config.toml
num_hidden_layers = 15
hidden_size = 224
num_attention_heads = 7
norm_eps = 1e-06
parallel_block = false
init = "normal"
max_grad_norm = 1.0
MLP neurons of a small language model. Each row is named by its layer, matrix (gate and up: input weights; down: output weights) and neuron, and shows model dimensions 0-223. Each number is 128 + 32 x the weight over its row's rms, rounded and kept within 0 to 255. Numbers have three digits each. A neuron's up and down rows have the sign that makes its largest values positive.
Before each neuron's rows, "fires after" lists the tokens most often just before its 100 highest values on Wikipedia text that the model never trained on. A number after a token or word is its count.

fires after: "| " 34, ": " 10, "s" 10, "S" 8, ", " 4
L6.gate89:085081166091118132142120131194111146162077117173145142180173119194124102120133166123083098101179104081117157161149171113144076109170167147161109101186141116086152138098158167094113112183145129119149134099145131120144063125189117116088110121098102152127150125113133118172085091100161179147061140185142158157131115118120112090183079173121075150103107099113158152165156121101162198144111079135122114106116167076151172147164076104210131090163175206179119078118130115138147129086092113121147127119157114167080083140124116102160187121121138185120122138059109160141133135130101102145156138177090167134154136180177118129099124169117155090164112088130094124223129086132090122096146
L6.up89:124151162057120078125132132188141101157169106138157103170122151132174081148141097147168123183156148110118146117137081054106096082084122162116122153120084154062183111076111158173144134110116164152130134107157132088096114161155108146183115180145174169092132053112189149228117109116136107051127139158117165140106098134096112139180127118157145158147076124178112133150160161130129111094150118162073110122177109024080147108171097096126161137150124151160118139078164113118050117115157142175143127143093152184090151095132138178128116125132140058115099101127124127145102145121142107111146192172151123166122133091129113074101110139146059154156149144127115122134166111193124131191086
L6.down89:145140121085156107141135103111085142157148107131129100154112211125117099154113073144123152173119112180160058083100094112079116152079124144087092071110153170099170088102119094127122077135060113170140122173152143144151100123089156130142081138143123162085163091110176134180080176089097119127169160132135108113153092118120135152142114139134176130166143166114106078147141176199096127137077119153107098162149079102111128095149184127072052126159077116084165175104148072166091121076189140204116146164104160123102122099148204131139144135154114088161091112130134068158052117148137139095144068167158151158128146084138050153146116171142147131138133112109132152128161147107192101119100

fires after: "| " 39, "(" 6, "and " 5, "−" 4, "were " 4
L3.gate322:114133203173136089140153055148064200144124133189149172221146164153108148217165096160116138062160141118148149169113176086156091164153174153107131144105112113121121152119116158106150126140124138120160124109097179140099140155142125091172191163123140154154135067145133090102146129139113089097154161134104109147079153129147070113127106113111195118142176067108150154120179088128137132119074120107068178056054099097131120137166119139112106115169165144190114125131183163132067123117154117152188155135145089145109099135131164181159156158157123095143132078079060135166093161094094077118132169149155160116104100131122140135137078118180124156122159155096139155151116155162123094140120
L3.up322:136156114114160193156142140133149052128180095122123110094141141119095092127150121119167077115171120141151156126157142097100139153116107124115157148095156108153062156110140167146141204113165125102110057133156073122134115160097130118115086090192145180121135118105089082127144133150054167146160075143118200082167157118162150095095158161132146111120114163166081064213161108096140096167146187117109110160090142172164191093150154108140117122123170142128172090113108145132125120094095103170150128073126145141135112147147154145119054076102089177118118133130176119191149126108146100114158173121121133121118067102132137036142070116168157138177142088122089111049112134167133161169071
L3.down322:122100184092124141122185091148113080161062164172182066135067063101130180113160083128107076123153068144111102078100139160092109128111120097160118105098102131100165125135118157150067161136198127103165074129109139144180164119174080093074123157110137178133097150212125070193081149114128087085123082101137114152097177105136114129173129103104161107095146124106140159077162067172171145113107146132117141102126194122112121154156109142161086176100164092128108176134158123102101084112121164097061109067092094070139116157151076096070128112103154095107111057088114099144147176115138124114134138143164152135104138164137118128129104115128086135163153141107149091181136116116114125174148

fires after: "==" 28, "===" 18, "| " 18, "H" 6
L5.gate329:057090128098117127130129173019053112138166120075128097182113067144134161120146106129150080128071183124145090099154122144167153149108160128117142158142092161137110133054154090126176056121093155129168195140107197131136154124108190082145146160176148141141118157176121122109129181107100180119122109121096124170065121131091126115074200167117132106164120138114149099150124097121056105119172143139171152143093130170149145144122092141113145104170095179145140067172172138154177132112129105124204122088153147131144126179117106092119153125113090110165115155183098061124142149130159152192149111147072131079094125121142144164058134119136126125152140132162151070139152124091136094150137
L5.up329:041108094151115193134165094088124119093119107139136106139088080137167126104157196084130134115102122112148109080173165135134110129161163155115119176094070152208120144100140128110146114143122119106146169221146128123154155179162136128115091147153141125114112107134076077089163143043095106136122062143110079174051077156132165117137127197144123099143110104083155098093124124088085085100124143139099098080067113168109143121113116139121129159134100085130142127110126095112163128150087129101161100094151141136103102161107111100116097137109078094159076168193134116094171144151179094126144126165073111076110095114096102159078102092122121159166125181123169100093201080095178111087171
L5.down329:110157124153145124160091103159184131132140103147133105115129106150116090135168139121142170122140087151129134171089137035103114102152114120134086135063150040156185110188094165148070183157148097177062089149140085179136156142123065153113085074109130178155166103104135148187123112101119090135131123178174157144157168125153127163125124156136149095097096113121150131073105116112189086142101121122114185161150106106136141129101140129111138161098152029125122143100087147162146177151143122074088138177132091157113158135086199144154102154139114154123160156058199168140112156102143092153079158107177154133118136146147125079151047096117162153168159151130096160108093145164127188132162

fires after: "), " 24, "an " 10, "a " 8, "\n\n" 6, "6" 4
L12.gate443:147162120038139163054108123066061100134122098125160151117112116179115163112138102153124097127076112054126079147129141148133104094089153151121120093145098135085091175074120131095127120105110105109176136109163128172135108129143100139151185198145123141122077118041209157118148104139103186055077140108094121153096122112150110121162140114133141138169056122117104174122137081134112201176141130158155147143130156119136071115140064208158130087119076141131168112087116126133168146123109139123140151115179137101179109091148164056087147167119188132101127139095140115118183102127172126128160186120102141133175109149089085152116141152106162146097178061159150124109159156087138094106151
L12.up443:120150137145123192091158130088106172080143124115146137102183129085192150177119103100154166126123111139194141117148155118091161162130181117136117131131142145068158178115123115168113135159113095055132137139161173107111111177108185133117096136119084165109119130087092121171134125156105145069131098144082130118137134154112172070138131087145055171157125177145093166096146117134184146150111179136108107084068134129146100109118104114162104115113052102092145084126136145140167153065128113172155129114108064128157090044229089125165141082101178104077106166138065093133178083129091183136100141167130110137186139130128116127149176092125087175148149123140127107150106088091075175087139
L12.down443:142115142135100172116174120085116127100172072079064168079198120122176154127142148176182169145116122131163128120081158148133072105142155104094099117141088095113133142123132117159123096079100125083111121114107115142072145116107135136095095128149117142121088103077133069119168169108150077104131134073132150154150039181116138082157070053113109129168130112189084131149112123119172138124157177090134145086135142101151106098154106164090109097153122122170136113214109130161145150102191091088151107068150088190097134129179147063140105122104087099053126132163150101090192114136152141138121159134122140126148104184151130128124119135076100113098103018150121099109074133099091133169121

fires after: "\n" 93, "\n\n" 7
L3.gate342:151153119124134127177131070062130086109123140191147160096191119141076128113099088129071142078129067155111135140110088100208134114172150119124121166149131110084074149089087136139186111156182137105134181133148133168191149078122162175166151081121113132115084197056131167124117101125169113121137177113072138161084125081113154131085109100115170107171145172136134088147127124166137131086113148112101129105119139101112149165157123136064102119152121143115165162090099119206114143085165092146159109138092088126107114112149073143114210145123104117112140109174140127134076140100085114133109111178101135075134134196182171157158088170110109122094123077188156084177145123173076120141088
L3.up342:085109123115133152059135079098106106100111158139142149116151121169105153106175116118118110129088104144097150169159079144137161130176186090145118191100132053146105177170148124124132120134169088129128115111105079150159127142179103139074092127146083113166114089094138078096149161148171179152044057147139129093153112122171079146133074144096138087110160115089192149179162104172112159099152112072132063150121145125073117255085105150106067099073142119116146188155119148171131131146140121092151161115129075086129088149141167126138178149133137133095132123138122109117125145134093090187138134158130140115144106130130180140126137167146078162117182120134152158187183062157151136168135
L3.down342:114122070114152108125176229185138142143087120160125147110104148107175114181142134079138150170112196111136132083058179158147164086151135136101157154162084178132123091124150089094160091120095127159088153174122147092122149066141143187163144193111118155135094129094134167089091173128162131114141106160145148092113091113102102145133157109219152146104085120076083191104114117125224131155127153152171133076156103158129133159112160110151138122188132128102096133147129101099107117197110155093139085150182148085122199088100172146109110107069113204146152136144153107091124069135102091093090142104147136116133125070102125149099082155103125123077135110093146154119116115115136112183150

fires after: "\n" 30, "\n\n" 13, "Year " 6, "Title " 5, "8 " 5, "re" 5
L5.gate527:093131111143140132163131124135108079172080133182160172206178126127117076131157069086154086143134125128154148144124122147127172111146144134154152171153177084115082116083083130125112121149094128128129097150095192175133157125151121127122179123097156165181134229157136123143124137122142090110115199122053057138110106055106098152151218142088148122082094150193130098140066149145109131113057109067163090134080205110148109130141103148128073098120148162071137145131147102151143119097079139117181103141144082135133156146126092097132141122114110161078102141130143147134114110153074112100129182119127119155153182069117147112100086098115055106115131139139159085149145118182163138117068
L5.up527:104143139191146140186161136143151063089181147116125151134138140169139134153143141113136109108103050112156138101069121136144149124098120111111104091157074127137139154166056143131147174064140144122195124116145177142113114079143148142149170135128191117075145156137152178169166165107068175104146166130120134118129068133133157103079160099160087113146154133129103149162166220124096134137060096164115088159158134152144156126091112111133107119139136081106147139177066132123083120150182118064137099180140102102129132121077148099084139130097099154175136075141180181094109206096105148104074111111132129159116160047096099132123166160139183138171150207120153111173126092157154169109098
L5.down527:167141159098108155097195183143136188093134124111090104091131156134113144177144147184135163089129146116085124119094102092128077130099141116140109093139091167138112126157142187152113081083142158134166188142194103101155133101099156185119094184137144141133116053136155190136097145176150180135106131139168142150124107140142157127121129104147108169164111136115145171120175095130144117157150132222147146150145090147135192159090143154120151190185092099171124133207078157083123139214188117111102101106075174087090115121113100173120123127125077179184120118147126104100073127092132143179137095111125232111137119152146076157131106128086156154106115086082143171126134098139110156137152

fires after: "." 38, "6" 4, "4" 4, "3" 4
L9.gate178:097122181128176101166149128121118120123152111111135145108128148097124127118153197145091112195141132120128154134119164186160099116119136123163157105204137135085141142141143111119154148074142076119093170118114117148170212112162148144118178143144142105141154114156142123163120130102117166177192144138175087094166150114066160182149161124091106169078089118112189132093130094121134148059129058168101141149090101106136102122118124139132070088140175154109064204160161093101148185109046167102164209152110048149141143120189080127125158110177154138078175091089133124144153127104104078137111128116153158110125186167166108136166115119175164158098111195125097127154081138097128124127095
L9.up178:168150107134149102132070123103082144143124132078150138104105119154157179086118142138129147144141109123167130127138063119168092113225203112141092112103150149094154168113104117175137148090140107135133142145163083143154128147141109110170124080158148095165102158144146158159171092175071122171142156159066116148150136167089169103123164124104141093076152071129127079177169073132115088153113068118083038118159134216102135157198179125145140125172163093138036089107126136129122105156198116137160152163149094124161149124143146132164144169116135133095134113105119125135126129123054118167092100120108108188116193131162101080111143152115100115114097126163134167127112124188193141080188
L9.down178:148164148143127127096191119105128137160132146170067109145121118106123093127084094135134146140121105147123112144158117081142141157136120109078097116092136099177160097069121118166102136183151089163217081133123172082117099130122151129137116107175175076163118185145078183074129158139143093146134132125116180121106127073108187122062132128094167154175091101132087111172137138175130202183150151080081177074082094167139139137099099083149149106071141150086144087150101159099168162182182110117164151158113137167130116128141125144135100161117146102124104100172114147125076067159124164092162128143159114118079116164080081166173172145138071109166179115115133066093152152100144160064074

fires after: ", " 43, "), " 5, "was " 4
L11.gate233:085138159063161112180130122097121182104098131104128096197133049100170133066143095161163133064111072116131147114138073142127115117149142141140106193057153092129118153123093139107166093160069104107130108132173153099125152090060046070141088129131158146081154091142120134111090102096150114143143116163098106161097159118191166141132161149161111153140180124124147137102166054180121130069124128123108105061132126131144133131126116170132137137136121139116095113114145081091153123139138140108150116227171076144114095162060130161150098192104181133123069091142121145169143116117134145138103138103079078139180129134121114196042114135147160157071123096169087155123105146112112140102152
L11.up233:085164193123141163152125092124134151200127177149142057195120146108106164112119169163167137143081095117138117162147099121139124156118123160081120100127108126115158103129122189106108110171177093110133112110204151108110161145107085083130106132092172084107194088129094103181138110120137112068165147153138104145138116106081117134154065113154112124150193156184110107091153131162099045071139091123065188113101069118160138114138157180043124109141122144099066153117053168150132121182088145127180115205124082139101071105135119093140097136090101075104096093145141117136101152110092134149094097153150098132129110119083122140090087149143157158123105122131140171156177096094095143088096
L11.down233:167108158138092108127149105176145082129104168076087124126160175128142103122151085061180144130110210139098149147103181130099165105096106168093168139171138117096129143131155056089128129094141131094130117139111090147138123162163109163126158117130117113123140102068110164139183124099157103127138175151141144117136122210154142129165174118086161114120109073132137102163071172111100158121139126074171124126174179151015124176098143069144175097079232147171140124118124090104110109147126122119109081066122142067152226152134127136115108129180142109035124159102132158115137145115152096101109103140122136154109168135127130101070152142101135130140116124164146136072186151170083107137105

fires after: "1" 16, "2" 15, "12" 9, "3" 9, "11" 8, "4" 4
L7.gate304:110190114107174102166190152173118156096115144161206193184166100075177134173084127160076142123096091134124103166081167138124096149108139098131130121123119091093146144129108123098148117131095175142128160044172082105124094180103129144120120124135132127175106128151120126140197164138189092129111115130119174152109125140103108098131156151094113144093085162090167098127109137136057076134132128155074120176149168153140130142175124182181149155086125161163055136099113174168107147085089156130081173161086147124139126143118124098083080103120082126133154058104111120110175169089140076138111147090089188174188147127173167143105169083111125145153180116054130116121155155137076100137121
L7.up304:151139117127158150156141140138086105086115138131138176239101085128109143113132140167137175091125161167136166147164103157146124115153197101179129087068059160149161177121152167138158062120083113118132140193188094173181110147162119159127195161169107112112147067147150082144177137148117114163129105159104128146115134129111138146108154102109118092128103142103141131153130121149120198135115093133166159077163066071111138128129158154139133127072161182149128139135077132102100135085107073078089156098209154123092097120142161144119123156126123151124054115150092081096137126149153114138091145202177156163113097163138103135095158110067089122137136104120166159078096153031096102130122
L7.down304:093151072146104075133183131102205131110158131143091122113147154149129165133138114119123160112112137189138093160129108109119143145152061059124056107154117089197083111147080094113192089159132143192059112103164151108099179122123166123069066184116146109113101161154159176088097180124137115157136107156136129125100140125147192157107132152109143176088147088160143141095066082127179151133127122122089091131138155148097180133145135206157159134137118046195075096161124142105129108104179159186153120145098133137127173148126169169109138130175155112100129148068129177161094099137157128145081098120108092133112121145114195159139108075131164161121147080093087130113177115106139180119134

fires after: "1" 14, "3" 13, "6" 10, "0" 8, "7" 8
L5.gate192:061088133128097129097179094116121127104133135081130064109044094113107081128143134104186068124130117132204154052169137136115151101099183128164113110123186167094104132117102175106097138140152137125120073104157104107158152091089142108108048088131120147132113149154141108087159174093148161173109102093173105139140157129137143167122134132113124074107178075155108090136086094104178104083194104178094156149121101162093183116125169131132106159149148131149138072125121127131142115148133121105168140170113123108062152184112082132111194122108043092083152121091084124107072151156086134163120075117080156108137203170123124129110164135157177137105137101140152146159115104086145180071099
L5.up192:136101154070140160102167146117150131101151164141084111096073128164080102169079139094181126095107142090093114074120086164099075092178204150125179097130132144080132144084133111075129122075123118103140128168052198142144141151065146138134099082134114083173117152132133130153143115105143163132101072179126113094131088141155103175160149169086168116118080089148114104127174165137060121108075113140118137165133086122058140137131158100167139158138098103113147066109115108091129068126142095147127105160134088116115093150124052136113132132054089095093137171141134094098130130140129138174173091093089120104159159138163142150147157087131202146122177159166140181157120162040113123100174
L5.down192:085170096149122105147100143156086129130119114156175199173192148163143138114131119124082206148169089130080146219139120099164119132146082109102150129097146078171097136146161150192156106170103135181126190125134150123125067149155096096098197189162132122125189125130128141136123134097135030127136129119134164180121145112129163094038109115091109185135093171118123161148159133130151136155143125121095123102139124156165105141123065146084141105107187131154089154174133193126127122144139150103104160087139189156127080141088175108137082145140157141175126152125112115144175132110178103058081190130190140107123075138102077102079135113114059138106113107132123119121123148177122093146116

fires after: "| " 19, "V" 13, "p" 8, "==" 7, "== " 4, "ic" 4
L12.gate216:129123047121142121160079129162110080103126179111094167104118129169098074128114096122147150188137088137179112127116136142138128153098163128118057185146166155158052115085162175145140114072143113145126127180119113161123136104114143109170108129108147166168161121157116102170161118153054126111137130119106111127115148164188147100119222255097129147056112149120111177099100092091114124113156119153142109087177118105085106135112129133078140114180131161094146174056111115148107080130155159123148157078174060119154165194139082146084130167161139160123127149191095092121100103137147150123164079174107114106118176131124148129146140101134125117178133128129057084121138166108159148136085
L12.up216:096134149094150146154096190111098087123074147152121172131179118126132098109174071048113108087173137177117066114089114128115133106159171156114117136133075181111076124105144177133101122139189120100111078116048091178111166089088101102176093172071134120161067116135116132077110173090178070089079103153095102171154138144149106115165091147112159115106143121137122131140092172131115110125144166141155106124099107157105140091106131145135150151202131120155102113153141137140156155150130068127112108114111138081170100177153050100097166092108135152166068045201140133121139124175125147114180132094150059169126159149131129096109119120080158079116093162130133118120142178169172148088090
L12.down216:154124109122068163187144141158075114157143078116095182112157093127115207139112116212111130109137100195159127085122166126119093136113101064150109155145114164112131112131118186058107126141095129114154142149097138161120145156082096148127152185126128156113174147130118142113100109114119170156121097105153109114124153165124131134148128126140160133156162111202079141157138136096086066112101105187175121112107147076130141106143123083118114120117042069089133131117107152114186167133089129092185100201117075102145101114162124147134131119107100143102076134111090104094118197155083136126096142146100169115044131170149108130168133131097121146205116088069117111124037154181176160085186

fires after: "(" 20, "the " 15, "a " 9, "made " 4, "was " 4
L9.gate103:099187151115123095129110137104098115076129119130132172196104125121150106158157143142130132131133186097174130145132117186140142184167145136156131082090092150108190165119159126112148162154115110079064109104148120123147088069167120123075121118070178138120118156137107080129142125108118167055175152119140078101130107076079149190111129123113131110112099050119135162120120069140166169126101115123114162190103208094205146137151122159144089113076133136088150185068183122142089169094103184150145131152168047110179148126138139157043150195125150135133131064120113178144129082107123077113122132164135124129148134148110120093133125103102152105075100135126126186149072117075158121081136
L9.up103:119164110150149129178127184183136122055132134138118152134128074154092088106109060129118158079084123178163148155094103138125165094140123142146134102150101170173120145085125099114151115099123168180075136114065134163152140087154118175102049069117108143115163117123106185133151116117149132107119126064090196094115107115138170136149069137133116111136132115111165061199160137104101200068069122103114126086089137140107095140167146127077132115106161143083120143114106128163087117230118116126125090102193104108121150149104118118171126164035092101184163072104144092131084178125146088139104089097114135088116111139140085159167142078184142142118142149142136093108139172145147133180160
L9.down103:144088119116113183112094147194140136115144185144133099126109145119141155103055146174178128113086072143088076083131195148100126162124070092139128110068145068123107162113113106180079153103152111131147166129132134157099142164089091083134131131126058166149131076101137136179097107113139114201105124161081182096078109097103089101143133092140180138142085122148156143180121092128162114134124156089102111148141060136085139151144139165126125159074131144067118153133148075107122129164158125133149118097076146133124154142111106146212160114100202127161129124184141094129145122145157150088143121159178168139161123122134158084106090184082062203148135110184101146200153071163136157097145

fires after: ", " 52, "an" 5, "5" 4, "Bill" 4
L5.gate16:103140135227142076211140175076145188173147189126161086091116097180154139143115108126100074163095116090151115143191118090113076067160112090145163145154125121143149151110109179087119147125116096144149127203200066145144148101133183122142106151170141117114157066150100120164105094157096127121131161072142133120136097101113096157128095138127111111155120099101187136161145152153161120109139096126123158108176113136142110163123155114159100114151108098133178148078123085121164114127130119123160143145111097097127173185098140120178119196094093072149123071077131135144135061126125160179108167139161151121116141139153124139164101181104154043099128160150198116179135079090184091112159
L5.up16:101099118137194112205077109103124121163137120150094123093135103143147194168139096169117118182168114141177106117156105095127127120129175139113148080107089147103118138152095149128145079136139151114140107154077122077123173153140117149098098153129074173138118131140113107150186155126153109101166129135181071120169090157189158162113154122188132148101138105086148191063117123127142147109096093092139140072090125093152080125088133083101146155038170143097116151047113086161136166164130165120105192169106161163055112114185176131067156124116152105138130128132178156169119191155103061075108124173141138090068055154128115141118099106162104112106143066112136149110127141156079111131112
L5.down16:161170171143116160030190095161175082082122139127101098162133106124143079119128129094151099096091141136077187140125117139161149160141113145115085139130091137081091157132115081135156185152102059120078136119146155176101107131098061101175117103165113116161137128090105130097057104074147126128132081147139156100131133120130140113175149140101131094151143148150105093166126091127123102114129183163132112128149194170066177142157099162097167053140158139153122140128176138116083131135114119140085084098166106131133124086097107114125161124113142112083118110165134106058130078041175173177137073096086149148150132109084115152133155091106129137129035191175087171119141122124108207108134

fires after: "| " 30, "(" 9, ": " 8, "." 8
L5.gate572:117069120158086160146102080113088142108093118094064169152170132146132122142187107166095106176125119104102160168112158196141115178125128112156101126150111135138151135093199150107128150190127109115168151119121097162123149138117119066124138128128115153205130146087145112097128131165062237138163165088112105129170130130131143149142161146097096127098178141180114090140140154130130081163139079048128144189149132146178111111133079162147162120147148137101109095162148169140176175110086120084174080119192112166138122139092138181146105165114150156085149098131140034112140172077095125117098117125174134133135203109138128143114113111080190158102161085114121155207129122141180133159086
L5.up572:068111128160101136148175149136115088145113102113156131147107131118141167102162144111136140195148132167146190118130162154156160109135074114132100140131118058146127158018176133166132115166184170073157152094145110126133143176140110137136159161143173194115101151141151095139152078126114166121189119124118169053122162106100105111122107132169139214143143178135103134158129128147123105175176156118163109175133173101166078164140145138120090128139139126088152142185083125101145182090087136152167089127188087187087176097129103163131091115120143095103092121147121098078139085140068084100192121147146091104157153074120152099071088131124102095097150100090097104201113133123136081193105
L5.down572:131090119184057167136126131144128094121145106119060151100205119113086113110180072127145072104169135139068191149111161130101091131158171092082093131077131096119121125127217134199109159143090125092156143153085055114150151123078158101124120132111064142156166099145146087114110124135105150118078146097131153137127097152097106117209090074117056146111175133097105137117161089095166107154069092107117121150123158151114159113115104127073176180102113163123127110172091113122136158138108152057159086097161141192123139110122141144144128071081147181073115068122131099108130181108151189109156143107097066137124099120110158166101161130099168161133139118171104164150094135156100158119119

fires after: "O" 29, "| " 8, "==" 7, "\"" 6, ": " 5, "- " 5
L6.gate28:119093118147130123154163164108084139160088174187099062136147143141112123119173141137113117117131161177126175186082130158136144115088137088115127166169140206193123145061151047134138100069139170118147131122189189127055133150106110188150118110045140130108114154125123163120163147081146109093131161128104081152087159079076109142152107140150108158140190159176180124098144111137174067158138098122102070090101068086148161038125126141145095139141172141110149122168115139149154136135117120160143162104094066098073122152108084131117166160095141095109090170143134126189159120139089168081108126144149092120151141157122102101174106117155096121132123103116128178184162171100125183103110
L6.up28:116173115128152141150169139110141106117110103099097126140213087021164089112158096169162105148080131067125122144123119139139117140136171130113183016117124095139129136107150174120183138110148139131098143121167140096107122184141145147153051150135169143184128118141120144119150170094119169094138082123152111127174078068116127138140173098166153151162160097165103144155119106159149189150133138149148159120198116084050133151115127096108138130166133103140235169108094100114169179109124141124205127149114190114152115087102078143077088143180129144091156169194124091149137123116172132100114178133149139127165073128109132103133160098096118089105132142094115146134063088120164101132135
L6.down28:161086097155092155132133158096149157179125113123187110125115144228057176143102151125096137116218111150157133066132119112095142157144082111087123154115118101088123107148054145191124093103155108114163123172109118111158101061111121124132205072126119073109139177113126127125136134150123139148139170130128167101067111133188128143101108185130167138103122141132133114086192186106085104128088145131124085139100139182171128080134090117106154110069117132116100109116144130162096142062177097124084145082159133120109110126144153166159141133153100193094109028087080169145099102142133133166090075118130128083096132091115145160154174167130134146129169107164124130074181126088070113097109

fires after: "was " 20, "is " 12, "are " 12, "were " 7
L10.gate563:165105148050159169160167082098162143131067080128140177168099134136090100153106114157113147065100125134167076134120119150157163141176212140198138110120101181116192101146116136116137104164123111081154144105099157104144120111126138106114119139163049132094125138102143143110131150148126107153118110169162090116137131074137222110090110132133137092099101161144098110095137107179111179117115150125151121141126142170165087138158151173097167147165130104171160093135125105148182113151128158176074091135169087094129118155128102086183078159105147093145085070185047129139128154109098058079132143155153104092183155133163154116128158121118116089061111127135135155204135122094119100054180
L10.up563:153099150127114106163122117143134123174109113210140117115178150098107112074115101124136113165104094125136125153114135146024170118172080102115190123112160089151168128130133185132088181185101086085150145083117120159109089086130122124137109156152155131106117156156104091179150141173125144129154126154104138165122154169084111174172164122185110141103095115136104060083152118145138144139130135231084128145104144139169083110155179156171074121194160150140148118046106166136118149143104135050169105128192161137087136150074130183137111125150173097130104148144134094104099159169112078155149135112156100092160134121059083123159145067151109142150176140091095138118164194150129064140141
L10.down563:149107118132085109117141130131184166168121210159106111123172116075136152097121135156136130150161168140075119123132117162050104127113161107115158126116120142104170115112122130175042145102082159118152156171091115153050111109146123113081153149176082118132139103167141145126090088148151154132135132083127163102121156063156181156166117175070138128173093115150090126135146098059135156124163211147116125112051101178158111125147128068142092152125180137150174161127159121124122161182112104150157069110177185173112178125102082105151078086183089101120096137149152143153124115097135123137101207130143171132126113079088164221159148108141133081122134083133142099074157151130105128089096

fires after: "of " 20, "is " 18, "with " 6, "ing " 4, "to " 4, "was " 4
L7.gate441:099143102160148123139156160078089100150123127165131143169120210136149137062131144105119145167076122115081119178121107106188140152073126188129174141066097119134029130127116124163097145200081162062060118094163097105124121049146111134151172138129120125132146097098149151135172133111122166169126127105115063057084148106128117143148155111125193107130108131138118166149088140178162147172151178140102175116119149106154096139194110145146165115174143084142153128123092150159113124146078178171228142130151156159093154187091109166084186152136130076124116084095116130195115069116105124141156117099143124111130149134132110153126119147105096109081143112148082082095087162126122112157109
L7.up441:109122111189132044091124123100103111119085124100146139084083139077116165136112103107151124104158126159135126103080147111133154093163127156149132123176135112134152101162197098163119123146141148160091160176139160126119130131137121192206154129160080184145140180102144103081098144115123137113161129132129129142129134085079102129047104138134099087165157144046110122087149120090142130148113069080145120112147127172150108054130122135133099128105196091153201149160118113090108166070127180072126122140117134111111110132101144119194168167129104134097112041116122227164132110102112147070093120105096172159161120107160106117144169114087184157083114080107201129102125134202114161168141
L7.down441:119201174139133149111186168118098146114187113138113133186128137103120098132099128101130125108114144124083153180109133123126061162084116136082125215107101167142079128156130106156107112125159100093122150151126118139092163116136107103196101156155204084082086117146081164159206117138115095165098174148050074084149142176112121179133149133138149106135138119153117110143137150102196120188183163144121233115116178058104099107137149180141191118139176100152112150106128134093150114151124158150162122084122161111124164120077137155114163092144116119133085108142171117172155157053136125141207136051128123074120117159117081098128116102127112141107106155140094107092118139102173123172118

fires after: "1" 20, "| " 9, "0" 8, "G" 8, "2" 8, "CA" 6
L6.gate21:150174140122103118099141155078157150125110162108095106120154141113174173055115128138144167090106196129159144141125145153082171173198125047064118112107094104097117083143143107077105109160090067138128175123193135168154106139073133150100116111153099129175150086106084120141213119123138147117092074128115152119129156104139114166075140107158182101160142149072128134159187120158084174118121179140157097134167101158189076088121134113097133147123076099170131134107127153145117130075140105111080181140121068118116160097135067089161058143129081125114145157147081151148093145210123122148141123102122101118111134081185169176110142117113158073111106153182099093076190145115136112139133
L6.up21:137138131076066106097140100143139167048098139098094160130069111140170069192190181127133138070155167134096140104131119158187094173135177161137154102073133078123115126146101102081128105088129148102161136088102112107110111157083091120137111133129110098177139123168157159124144130110140122127127140155187144124146119144091161162069152123096109120125133106103146086121104182131099142092084132124084120109119130104077113132151101143115224156146137196154062088106092096069082070131108135103095149209126105105180111152059129171169105100168085120115057142131090089110173150148159123132150126119153103190113121068136173118122168110127129137154185134129175078157082142123124081100183
L6.down21:098131109160162096174138150133110119125174129135149156123144127152072151133072082150164113160071110151101140136085155124098173106082110070094133129149089152142160090133136141219149155171162172180052102095144143121115189115151137125173124083107156111101136119116140111137133118181118123089153204087077135084146182168168101120186068115114134120160041173204123116165150077131176131149166144135174146136123128162172123097115151134156128047096094139091157114141117121137110091149152092158220082106141126173083122119146142115098131151101132140183146152130159134147109136079076103100124141073128216180129157160090083131143100121128145132143084131082118172089122089126147121169134

fires after: "/ " 17, "ash" 11, "was " 9, "is " 8, "(" 6, ") " 6
L9.gate347:111101087170153122158064144140131159108132107199172181107086149152178119087121118124133139120071155079099120202092100151132152128157106149120071166086138110141156072118156107047082106087128128107130122173146140184117070101087123148107089142163152158123143162119119151101141119118092068128106095063123126159101135073079148149165171114087133143119131080142149152120155119092172096161142154112118166152163069154187094073117138136143082091190131115086150102093120107093114118075141126115114125122144055158090192142129098113167166140172164149161127193126101126101133174116112106076105168094122088167145156089089116133115126130140072105061040190114080091161143156141147129119140
L9.up347:117152143128102083151073105086178116141116133144129146110133080095128124117128122111080152162063070100131119169101111157124140065151111122122121095116164135145125102207065170107155129135120149095088134147183189050134141125187101155173136173133106123168164101081137199148175159140114096144120158156123174181057130145126136156158140093102095111128122082146091116120178144132111202075074089142157113088085089135105160192152133137135146139152157110156099065098090037152148161140131138130123127160119108175145109116105076139154098187094090119138113125104063112083155066165156190127099177109109085098134139130141174105186177082141159132104063127149144123142152088132102111143129
L9.down347:135153181156128094174157081126160081099117100183107114189109168148153120166117178195155074138153146130098142115172132021143144101136159155142123156105112095146143182091107068162144057074095090112069132122102106138110130136122126093155092187156181141140104075128108118101106078104178116162071145104094123154172146138104097166150134126179170142183073157056144109134126153135093143154157211123187139126083137123132099129190124075148109115147096165131153155134195138105160103139153096094128167119163168112137146137185174099075113095100153093117140093161167174116164153089107075109122128127132138148105131104126158175102058151122117100083187131116121116113115122102166150104127